Weights of a small GPT-style language model, trained from scratch on English Wikipedia: 8240 steps.
MLP neurons of a small language model. Each row is named by its layer, matrix (up: input weights; down: output weights) and neuron, and shows model dimensions 16-111. Each number is 128 + 32 x the weight over its row's rms, rounded and kept within 0 to 255.
A block is one neuron, or neurons of one layer that tend to fire together. After each block is what it responds to, as a language model described it from the Wikipedia text at the highest values.

L7.up411 [ 80 103  94  99 100 144 119 127 112 173 134 176 171 140  80 126 119 151 142 118 108 106 117 180 161 117  95  87  94 139 108 113  94 125 156  96 138 106 114 128 121 160 117 183 114 104 173 138 174 104 146 170 111  96 107 110 120 116  91 205 119 156 122 184 136 126 142  98 114  95 136 117  89 126  97 103 173 110 113  91 145  89  97 110 114 138 129 127  73  94 132 162 112  42 165  99]
L7.down411 [ 65 146  69 174 118 165 111  94 121 108 196 111 172  80 133 126 105 103 134 132 134 167  91 127 167  86  52 120 131 124 117 140  92 142  95 141 163 111 137 136 152 118 129 167 144 110 188 107 136 100 108  90 126 134  64  97 130 155 130 123  99 138  56  92 118 157 145 121 129 140 131 100 136  82  66 171 159 101 135 153 173  62 132  50  76 175  86  70  83 120 141 133 181  97 106 105]
L7.up938 [104 120 111 123 107 180 117 144  92 110 151 172 141 103 144 140 128 161 160 174  66 118 142 145 122 131 115 113 169 110 104 163  83 159 126  36  76 183 120 141 142 173 104 157 131  99 161 101 160 186  98 140 113 159 107  83 154 152 106 156  97  92 148 183 136 160 161 120 101 158 149 116 149 131 166 155 104 148  79  66 110  95 128 123 145  99 143 118 111 115 127 160 143 123 114  82]
L7.down938 [145 117 111  71  92 128  94 183 173 156 111 125 171 116 128 108 131  75  87 134 146 209  39  82 103 148 147 126 137  95 138 178 126  76 118  76 194 134 169 134  89  68 145 120 112 161 131  90 143 139 145  88  98 182 129 199 197 157 119 113  73 183  77 110 139 177 113 143 122 141 110 196 102 171 113 146 151 144  64 124 115 118 121 152  64 128 167 154 112 156 132  65  85  93  68 115]
L7.up1295 [101 141 151 149 114 147 165  38 116 162 145 178 143 109 125 123 120 162 153 129 109 115 109 118 117 111  89 138 112  97  97 116 160 110 149 106 148  62 102 187 161 114  51 157  80 167 121 133 136 101 112 119 136 179 117 107  78 177 123 137 107 152 147 143 112 195 100  84 122  95 150 157 163 110 141 167 134 165 118  89 175 113 103  78 113  81 150 190 103 150 159 207 137  61 103 153]
L7.down1295 [175 123 116 168 149 183 122 105 128 146 137 121 116 111  76 165 137 114  95 143 166 174  93  81  95 158 147 127 136 117 133 135 169 182 153 123  83 113 142  71  62 133 135  83 115 130 175 126 118 118 110 115 100  87 111 137 168 184 140 192 100 170 174 107  89 103 193  94 141 160 113 127 171 157 103 112 100 159 127 138 159 170 170 174  91 154 154 157 144 127 131 117 174 166 126 136]
L7.up1466 [125 153  85 110  79  91 163 113 134 169 123 157 126 167 118  97 135 161 152 169 112 105 132 237 149 128  93  91 130 183 138 129  74 101  85 122 161 115  59 164 141  88  94 133 176 128  98  91 184 143  97  93  96 117 150 129 127 159  64 192 118 116 114 125  87 164 126  94 144  80 141 105 141 166  90 109 145 129 139  99 138 125 136 154 128 110 136 123 108  73 139 168 142  26 120 155]
L7.down1466 [153  84 171 152 206 111 174 151 104  59 117 104 139 114 131  87 113 125 182 149 116 104 168 118 104 120 118 133 179  47 129 116 158  53 204  66  99 110  92 134 101 122 103  74 159 143 100  83 137 164 133 156  68 140 118 125 135 124 133 193  79 166  76 104 120 151 127  66 132 102 167  70 147 150 117  31 141 135 130 108  64 100 143 155 108 135 114 128 149 127  66 147 109 133  63 128]
Description: Structured-data separators and fragments

L4.up1097 [170 125 140 111 202 152 116 119 175 115 165 108 134 125 105 126 152  91 131 174 154 135 167 178  85 163 112 149 146 143 108 134 138 146 154  78 117 175 139 134 121  86 127 124 107 184 140 163 104 162 137  56 139 123 113 167 154  84 141 102 173 171 102 151 158 129 105 133 161  82 183  76 199 100 128 100 120 171  84 137 151 160 147  91 169 115  82 132 176 136 138  77 166 104 124 110]
L4.down1097 [ 84  91 112 118  97  71 135 167 130 113 136  87 171 124 154 152 116 144  94 101 145 115 108 112 103 160 146 108 133 179 163 136 141 116 145 161 126  59 117 185 178 197 123 122 120 114 132 142 102 118 124 113 129 144 126 234 116 160 181  59 155 141  87 172 161 148 103 153 115 133  96  87 150 146 105 122  79 236 142 153 111 143  87 128 100 151  95 170 150  85 154 115 128 138 193 132]
L4.up1173 [109 177 136 109 171  99 151 144 175 157 150 140 156 150  87 212 139 172 177 121 120 129 161  81 153 134 144 119 109  74 128 130 134 150 136  88  79  96 125  83 102 127 181 113 122  59 120  88  96 153  97  95 118 148  90 154  69 162 156  97 135  92 173  76 124 114  64 126 143 110 133 130 219  86 113 129 117 145 199 135 131 127  86  99 150 137 148 100 108 105  39 132 142 158 156 113]
L4.down1173 [ 90 175 114 108 158 166 141 126  92 167 145 143 198 145 127 160 109 121 101 117 135  57 200 121  91  99 199 158 128 158 115 127 110 146 146 139 159 139  85 126 127 201 134 107 111 145 139  63 101 138  95 107 136  57 135 100 100 151 124  98 121 114 105 162  73 123  99 156 132 152  51 181 193 105 106 129 156 163 171 120 160 182 148  61 107 106 114 127 150 115 130 158  89 108 182 216]
L4.up1352 [145 101  60 159 161  73 113  70 147 143 135  72 177 115 161 127 154 115 160 107 210 179 141 147 123 137  89 131  91 164 135 151 108 133  82  66  98 124  94 130 110 122  81 120 127 123 114 125  78  94 107  85 165 142  48 116 162  65 137 132 196 104  76 130 116 133 122 151 129 155  65 127 193 157  77 181  97 156 126 108 107 160 167 149 136 146 123  98 113 155 192 165 128 127 158 110]
L4.down1352 [ 69 120 145 170 144  79 112 183 135 148  86 193 107 139 139 127 142 171 102  90 117 140 136  87 126 172 131 119 145 147 105 143  26  94 184 141 212 148  77 156 136 149 121 193 134 102 144  54 163 101 108  64 141 157 146 184  84 140 149  56 122 164  93 171 144 100  91 108 158 159 114 127  80 117 140 166 197 188 143 145 118 143 108 120 122 173 135 148 128  69 101 157 129 123 123 136]
L4.up2138 [138  94 154 152 178 134 134  96 128  98 158  89 148 145 157 138 122 126 124 131 145  26  84 155 134 181  79 128 149 150 153 113 169 143 197 145  69 124 159  96 150 141  59  94 159 208 138 127 130 210 129 139 149 115 119 133 173  91 198 124 109 136 121 115 132  93 103 172 176 112 128 111 140 101 136 140 118 174 130 116  68 148 126 154  81  86 104 168  71 151  37 112 131 136 108 111]
L4.down2138 [162 147 122 173 106 154 125 118  88 144 153  73 117 165 128 125 124 163 106  99 123  25 171 192  77 131 107 127 127 180 178 134 140  63 135 116 133  78  97 171 171 109 109 111 161 122 170 139 161 170 151 138 126 106 149 124 131 148 194 141  72 226 119 177 109 163  64 158 136 149 145 148  96 163 107 155 133 148  66 151 116 160 129 145  80 152 173 194 123 141 144 162  95 125 133  69]
Description: Definite article "the"

L7.up12 [ 96 116 149 127  79 149 104 118 139 190 152 164 159 145 103 101 125  66 101 140 105  87 148 105  84 147 113 112 134 135  91 132 157 129 117 133  51 157 142 131 112 144 139 154  95 110 166 128 126 171 176  85 139 194  91 136 149 157 119 137  82 174 183 187 195 116 143  85 151 136  72 129 162 100  92 199 130 134 124 140  74  92 158 127 129 112 165  64 126 140 116 159 170 136 132 105]
L7.down12 [125  98 122 174 132 123 120  92 117  93 141 143  46 135 117  46 126 132 153  83 167 105 120 135 100 118 169 132  66 132  78 181  97 114 123 121 199 155 133 135  74 129  67  64 101 114 120  92 155 110 165 139 162 125  81 154 117 154 110  98 144 123 176 101 149 148 129  45  89  71  52 134 133 143 137 134  91 147 144 126 106 180 135  81  93 122 126 103 148 126  94 187 159  92 133 121]
L7.up514 [163 108 167 130 169 127 119  90  94 125 154 106 112 150  89  96 190  95  72 112 104 124 163 153 114 141 115 108 129 132 133 144  81 111  92  79 111 165 161  92 131 157 123  91 107 116  89 174 165 136 151 159 206 157 153 136 131 159 137 108 121 149 142 121 165 149 121 153 122  88 159  97 145  40  77 188 154 139 158 129 138 129 123 173 138  80 149 133 113 150 131 140 161  98 154 147]
L7.down514 [131  74 153 172 102 135 101 154  71 124  81 142 124 120  98 136 198 114 116 104 125 127  97 146 124 124 166  93 146 163 131 197 188 159 156 100 112  32  85 140 147 126 127 125 152 184 121 117 123 147 148 131  76 126 133 181 146 150 166  87 153 132 145 174 190 103 112  99 182 116 146  94 140 130 130 106 106 103  65 114 133 139 124 202 100 111 153 116 150 145 106 133 129  82 145  59]
L7.up1663 [185  93  75  86  89 109 150 142 145 111 162 156 119  86 107 100 136  82 114 156 124 126 140 139 181 142 160 175 107 111 142 172 132 137 135  94 107 114 120 133 106 128  81 114 114 112 100 130 104 145  95 110  80 144  97 161 131 122 128 146 166  96 106 161  97  94  76 100 106  93 112 110 128 112 155 122  90 124  66 100 154 134 172 171 156 122 156 121 183 130 209  97 143  98 125 124]
L7.down1663 [128 128 127  51 119 118 157 149 110 138 118 149 110  83 136 136 102 112 148  93 102 163 102 132 105 107 131  67  96  90 137  99  76 156 140 102 157 161 151 151 104 138 155 127 107 119 135 145 123 125 139 176 124 126 140  72 125 108  95 132 135 135 131 177 179  97  92 116 136 161 123  87 158 127  85  79  49 149 150 116 117 112 146 116 175 132 138  35 178 106 193 155 135 111 120 144]
L7.up2330 [109 151 140  67  95  99  91 115  54  87 147 140 134 117 167 159 146 111 156 123 115  71 111 105 138 111 151 116 164 209 106 175 140 145 130 115  90  80 122  53  65 118 150  64  96  66 179 176 126 121 146  77 102  95 135 167 124 102  72 140 153 139  85 144  76 118  76 128 141 135  94 156 177  93 156 218  45 127 119 105 144 134 119 121 175 135  71 122 145 154 121 104 138 103  83 103]
L7.down2330 [111  97 128 105 117  23 153 153  92 162 128 136 119 166 151 104 177  78 122  87 160 123 101  92 123 107 136 146 123 138 151 113 180  74  98  82 127 139 154 116 126 106 130 105 105 121 109  82 153  81 111 123 192 162  73 138 132 146 124 112 169  86 154  71 112 133 125  64 133 149 142 114 129 121 161 114 181 183 119 181 150 127 116 121 103 155 158  95  96  94 126 140 188 128 114  90]
Description: Before built-structure nouns

L11.up2197 [114 125 149 173 105 115 138 101 162 153  92 115 143 132 142 110 141 120 126 113 181  84 125  91 111 180 162 138 161 162  84 122 134 168 160 129 108 112 176 149  76 144 171  75 127 144 145 197 157 113 158 133 172 156 136 155 153 111 130 137 136 142 138 175 157  90 121 142  94 148 131 148 112 135 105 126 128 138 174 102 117 150 121 130 100 135 147 125 184 118 135 193 134  84  76 156]
L11.down2197 [170 110 146 166 111 134 191 107  75 138 114 166 108 119 136  90 110 141 165 138 147 120 130  67 144 111 174 100 162 110 125 174 119 191 132 144 125 129 153 122  50 181 146  98 152 112 121 186 135 127 129 102 151 152 124 180 151 164 105  65 147 194 140 115 169  66 130 126 102 129  73  76 119 125 114  93 166 142 134 117 133  75 131 150 114  80 139  97 129 107 128 126 140  62 127 126]
Description: Built structures and infrastructure

L11.up1806 [ 81 124 113 107 188 107 144 119 145 181 178 143 112 116 140  93 108  93 145 100 179 163 137 166 110 105 137 131  95 130 122 178 159 132 117 132 124 130 100 106 156 123 124 156  59 127 117 129  95  72 118  67 127 193 141 104 100  92 170 154  91 145 146 134  78 125  57 118 109 143 155 125 148  97 154  82 170 134 105 223 163  91 119 141 133 151  95  54 145 102 153  97 116  89  97  98]
L11.down1806 [126  88 111  84 109 117 102  81 120 195 123 137  87 100 186 200 169  92 145 136 151  82 125 112 161  55 156 149 114 121 181 150 130 116 198  92 139 150 132 145 157 122 173 152  89 197 124  77  83 168 152 145 141 151  97 129 157  98 104 162  75  95 135 142 103 111 114 111 107 104 135 120 136  75 115  68 187 127 159 165 150  85 135 152 151 176 116 110 118  90 111  78  71 120  98 122]
Description: Mid-entry list and table tokens

L4.up676 [159 177 143 114 148 190 148  96 138 126 121 172 148  89 137  98 135 126  91 154 109 120 104 139 136 198 151 121  74 179 143 148 134 115 148  91 112 122 149 141 185 168 165 183  75  97 113 133 110  90  96 112 182  67 141 110 157 145 139 167 160 156 190 109  44  92 141 137  67 189 166  96 115 126  99 115 170 148 112 111 101 108 131 182 133  74 116 153 103 121 143 150  72 102 154 155]
L4.down676 [ 82 122 160 143 146 122 136 121 101 141 151 147  87  80 121 150 176 112 140 166 200 106 111 168 164  97 130 141 128 184 133 116  42 135 144 116  97  89 138  85 141  98 107 115 123 143 123 127 149  56 117 119 143 113 128 143 123 139 130 129 173  56  87 109 113 149  67 135 185 143 103 153 151 146  76  89 172 172 127 192 184 134 128 117 147  96 151 168 175 118 111 168 115 128 163 188]
L4.up926 [110  75 132 122  68 103 180  90  64  93 159 118 163 107 117 131  83 162 196 116 135 128 121 168 133 128 156  69  64 146 118 161 111 109 115 154 135  57 129 138 133 127 108 130 186 156  54 169 136 114 119 148 204 136 170  83 157 108 117 135 130 164 109 138  42 104  96  89 126 112 137 114 132 117  88 151 153 139 131 174 132 161 102 232 190 188 159 105 133 147 108 133 140 113  94 102]
L4.down926 [117 153 151 118 128  59 170  83 104 105  88 136  71 146 163 104 115 132 154 102 115 149 100 129 110 178 133 194 158 124 126 115 130 138  96 160 115  93 151 150 125 197 145 151 125 164  87 138 130 112 108 177 150 161 127 155  91  77 124 145 104 113 145 152  79 185 170 103 110 147 129 138  62 156 134 138 151  46 135 174 157 140 132 145 121  90 153 106 132 138 112 109 168 123 151 133]
L4.up1485 [ 86 122 128 124 107 196 108  92 107 110 139 160 164 182 126 121  98 154 155 151  94  94 160 229  68 126 103  96 114 156 195 164 113 113 121 134 158  96 147 124 146 106 154  73 100 105 108 131 161  98 154 129 134 129 175 106 132 127 104 132 127 114  89 133 179 116 150  70 112 144 157 121 126  91 152 152  80 155 137 140 136 187 162 155 199 129 120 151 217 129 158 142  74  90 137 113]
L4.down1485 [132  91 100  93 146 112 125  83 107 124 117 157  69 159 147 142 102 135 166 167 128 126 100 172  81 155 147  78 150 138 199 119 221 152 161  87 134 117 141 131 133 207 123 116 152  53 113 176 133 113  63 124 141 157 212 151 134 119 116 118 164  99 101 198  78 123 124 111 142 145 103  98 143 109  95 134  63 132 129 118 107 174 147 120 122 120 102 153 108 111 101 155 145  86  89 175]
L4.up1932 [134  92 100  18 103 112  84 133 120 108 143 100 184 110 145 216 116  77 167 162 147 134 162 173 125  84  45 105 110 146 152 121 122 112 152  67 101 145 155 105 159 119 105  76 124  59 144 149 145 131 174 173 133  88 113 154 129 136 139 168 108 146 126 176 149  68 137 135 137 165 193 111 166 122 124 140 122 170 149 145 121 155 204 121 139 155 160 154  95 139 137 173 104 109 122 160]
L4.down1932 [ 98  84 149 139  86 138 132  86 108 171  96 144 189  65 145 116  77  89  86 128 167 132 138 157  55 106 153 129 175 121 143 117 190 106 162 117 139 153 114 132 131 150 182  85 107  98  91 139 139 167 205 122 154 100 139 121 151  81 126 132 115 164 129 141 119 143 103 124 128 105 133 115 152 134 127 172 184 132 142 195 171 163 124 133  88 156 185 185 139  90 164 163 143  53 150 184]
Description: Field words ending names

L11.up1139 [126  87 123 140  85 115 163 128 159 112 136 126 146 184 120 184 183 190 161 121  88 126 164 148 126 169 141 106 133  74 128 169  88  96 143 176 133 121  79 152 150 117 135 106 106 159  76 114 192 125 100 155 101  78 143 128 114  91  71 138 102 156 118 155  88 123 110 159 136 196 218 126 145 105  70 147  97 154 121  78 111 203 132 127 133 116  97 144 163 116 106  74  96 145 157 216]
L11.down1139 [163 138 146 104 119  79 162 238 177 144 139 179 108  82 150 171  73 123 132 137  86 138 130 163 165 109 141 117 138  95 106 139 154 119 163 170 128 134 146 128 128  36 200 138  41  72 119 144 144 136 116 156  77 128 139 113  91 139 131 116 115 113 102 108 135 147  91  95 108 116 146  92 112 140  86  85 153 151 100  52 154 169 123 117 108 124  80 165 101  80  88  67 111 110 141  59]
Description: Academic degree fields

L7.up271 [112 124  97 128 121 126 161 136  90 138 111 145 107 112 189 158 140 120 150 136 151 129 139 124 102 158 118 120  99 115  62  89 144 102 214 148 104 135 110 147 145 136 125  73  80  82 155 134 156 106 217 146 184 122 133  35 179 157 150 185 151 139 124 156 137 130 150 125 138 158 154  99 149  96 143  53  58 158 181 168 196 154 144 148 170 136  96 155  75 127 116 116 169 120 133  87]
L7.down271 [ 89 110 129 137  91  76  83 170 160  77 139 103 124 122 138 143  81 118 165 148 163 142  85  63  82 165  93 135  84 137 143 146 124  95 149 122 194 100 158 161  95 114 156 110 157 182  78 169 112  95 149 147 142 169 156 155 145  90 169  90 154 100 171  88 138 160  87 134 166 129 151 177 136 140  89 118 133 133  80 144  93 165 193 111 122 146 163  84 108 154 131 149  46 170 172  75]
L7.up491 [125 207  95 152 102 108 109 165  58 134 156 104 118  82  71 108 192 205 115 117 119 159 182 173 165  79 110 163 123 189 129 142 132 135 118 176 106  78 142 169 133 113  68  91 159 102 141  87  80  79  92 133 135  85 113  91 119 132 105 136 214 159 111  87 112  81 141 103 181 165 126 132 193 126 133 121 101  94 174 122  92 168 144 101 181 117 103  73 158 133 125 199  62 147 119 159]
L7.down491 [174  45 161  97 159 117 117 173 122 117 103 146 129 158  65 135 116  94 138 149 129 106  70  62 141 159  90  88  93 151 107 140  91 106 131 117 136  84 109  84  99 160  88  87 130 155 113 154 144  90  51 110  98  53 145  93 109 150 175  88 102 168  97 114  80 120 115 152 118 106 102 132 155 137 104 128 126 137 143  20 142  98 149 115 102  95 193 102 153 176 147 113  98 190 120 127]
L7.up1905 [154 186 140  91 131 117 148  75  93  70 152 118 173 176 133 122 159 148 122 117  88 127  92 203 123 170 103 108  98 118 169 133  92  99  88 182 150 131 137 121 139 154 117 186  84 138 148 150 152  96 203 167 103 187 125 117 110 136 137 123 137 117 122 143 170 123 174 126 175 158 171  94 121 144 118  97  85 114  93 181  94 115  59 118 110 121 103 153 124 128 131 100 147  79  90 147]
L7.down1905 [142 138 148 173 162 136 163 129 133 115 140 122 118 183 143 118 149 145  87  92 140 104 140 105 111  96 129 105  84 152 113 102  94 113 154 143 120 120 149  90 115 115 155 153 155 143 142 107  91 104  98  89 143 133 105  21 156 158 143 159 113  95 127 154  79 178 106  36 142 106 170 148 139 131  97 144  87 127 114 166 185 143 154 122 129 140 110  76 134 190 102 137 108 172 111 122]
L7.up2145 [ 92 173 161 120 119  90 133  92  81 110 195 162 189 116 169 122 205 136 154 111 125  73 132 171 121 155 149 164  96 100  93 107 122 109 112 199 108 118 136 140 179 156 100 124  86 107 100 129 148 111 146  77 149 122 105  76 147 108 161 145 183 141 167 171 127  99 119 110 156 151 130 179 164  84  99 111 107 135 168 142 162 128  84 108  96 134 105 127 122  76 112 169 103 160 128 172]
L7.down2145 [116 138  89  56 130 174  92 164 153 105 140 151 106 181 192 133 195 146 119 114 114 119 145 157 113 180 180 106 130 149 104 130 113 126 163 144 129 145 128 146 137 116 149  36 103  95  76 124 102 137 170  77 154 132  83 126  92  51 134 145 132  46 103 127 111 140 120 139  94 111  98 106 116 147  91 144 173 130 131  89 206 104 130 153  88 109 146  87 181 132 210 141 127  97  86 130]
Description: Mid-name institution words

L4.up588 [106  88 150  90 113 134 169 117 148 135 129 123 171 145 117 136 129 142 126 162 126 185 166 165 151 144 136 104 183 123 129 126 100 146 137  91 101  68 111 122 148  90  95  92 180  65 153 136  59 114 102 105 109 131 122 108 144 120  94 190 110 121 165 121 100 144  83 127  86 120 126 123 141 126 137 116 140 151 152 178 137 129 168 156 159 139 161 188  88 202 126 181 141 185 103 155]
L4.down588 [114 116 157 145  96 113 102 137 126 155 150 121 129 143 100 208 145 113 126  78  77 110 148 158 155 107 135 142 118 149 168 143 156  91  68 100 188 145 163 141  76 132 163 204  26  78  93  90 177 101 116 136  99 152  83  93 109 158  60 164 148 136 165  96 108 128 112 139 150 150 103 118 131 137 100 101  69 131 132 129 158  61  86  24 140 119 239 151 143 134 107 102 106 148 112 105]
L4.up622 [106 149 135 142 188 131 134 130 115 143 120 100 154 110 143 172 117 153 103  85 122 154 161 151 138 142  97 112 114 137 112  88 139  77 206 145 128 137 149 111 146 170 146  86 124 163 125 147 121  84  82 105 209  69 103 136 113 185 175 151 114 159 135 150 141 127 183 134 131 103 182 116 170 102 106 147 158 141 105  62  79  98 136 140 206 154  87 107 139 153 188 102 108 114 138 119]
L4.down622 [111 139 147 186 178 149 164 107 123 160 112 135 143  74 134  95 101 136 123  89 113  78 147  92 142  98 183 139 124 153 123 147 118  97 106 138 129  93 157 140 150 120 129 124 159 158 138 156 110 151 137 131 109 114 120  97  75 127 109 139 151 100 139 108 149 131 124 107 139 148 112 119 175  82 108 130 102 160 106 133 120 128 132 134 105 157 165 125 128 159 139 130 179  85 100 114]
L4.up1190 [158 149  95 105  85 143 124  97 159 133 142 122 172 121 119 121  99 148 124 126 125 135 123 128 144 147 130 164  71 105  97 139 124 129 134 127 152 118  86 129 117  84 196 154  54  84 174  93  69 124 163 151 105 121 117  96 107 173  66 119 149 117 158 153 155 148  97  58 124 173  98 198 161  96 127 112  77 137 124 182 106 178 130 160 117 193 149 179 121 122 112 100 145 133 148 144]
L4.down1190 [170 144 122 116  61 155 126 132 128 178 108 116 144 102 113 134 145 116 158 126 181 150 137 138 152 104 127  91 101  45  80 176  79 189 106 133 102 129 112 164  96 139 103 199 137 145 167 211 160 130 154  93  89  62  88 149 150 118 107 116 144 168 133 158  90 142  99 157 160 185 114 124 160 116 181 142  98 137 123 116 125  33 138 116 100 117 179  92 160 104  98  90 109 112 174 158]
L4.up1750 [ 69 202 144  96 173 157 128 145 126 175 130 108 169 145 132 161 148 142 132 142  81 162 115 142  96  72  92 127 175 135 157 120  81 134 117 125 112  89  93 105 112  55 144 127 163 109 162 107 139 187 151 163  85 155 169 110 168 184 110 156 170 122 117 141 200 139  93  80  99 123 136 150 135 128 139 186 109 105 130  65 121 166 179 164 116 145 111 158  82 124 122  76 146 151  99 168]
L4.down1750 [120 173 111 113  86 102 102 133  88 118 143  85 141  88 107 179 107 161 140 106  63 134 103 116 107  78 162  83 117 148 155 141 120 180  99 173 166 140  87 155 139 128 191 141  73 139 171 152 131  72 120 147 114  92 136 127 128 195  88 136 141 106  94 126 120 117 107 184 151 133 163 125 136 147 116 149  88 114 139 182 120 138 175 134 191  82 133 148 193  92 103 175 142 131 106 139]
Description: Sports table cell values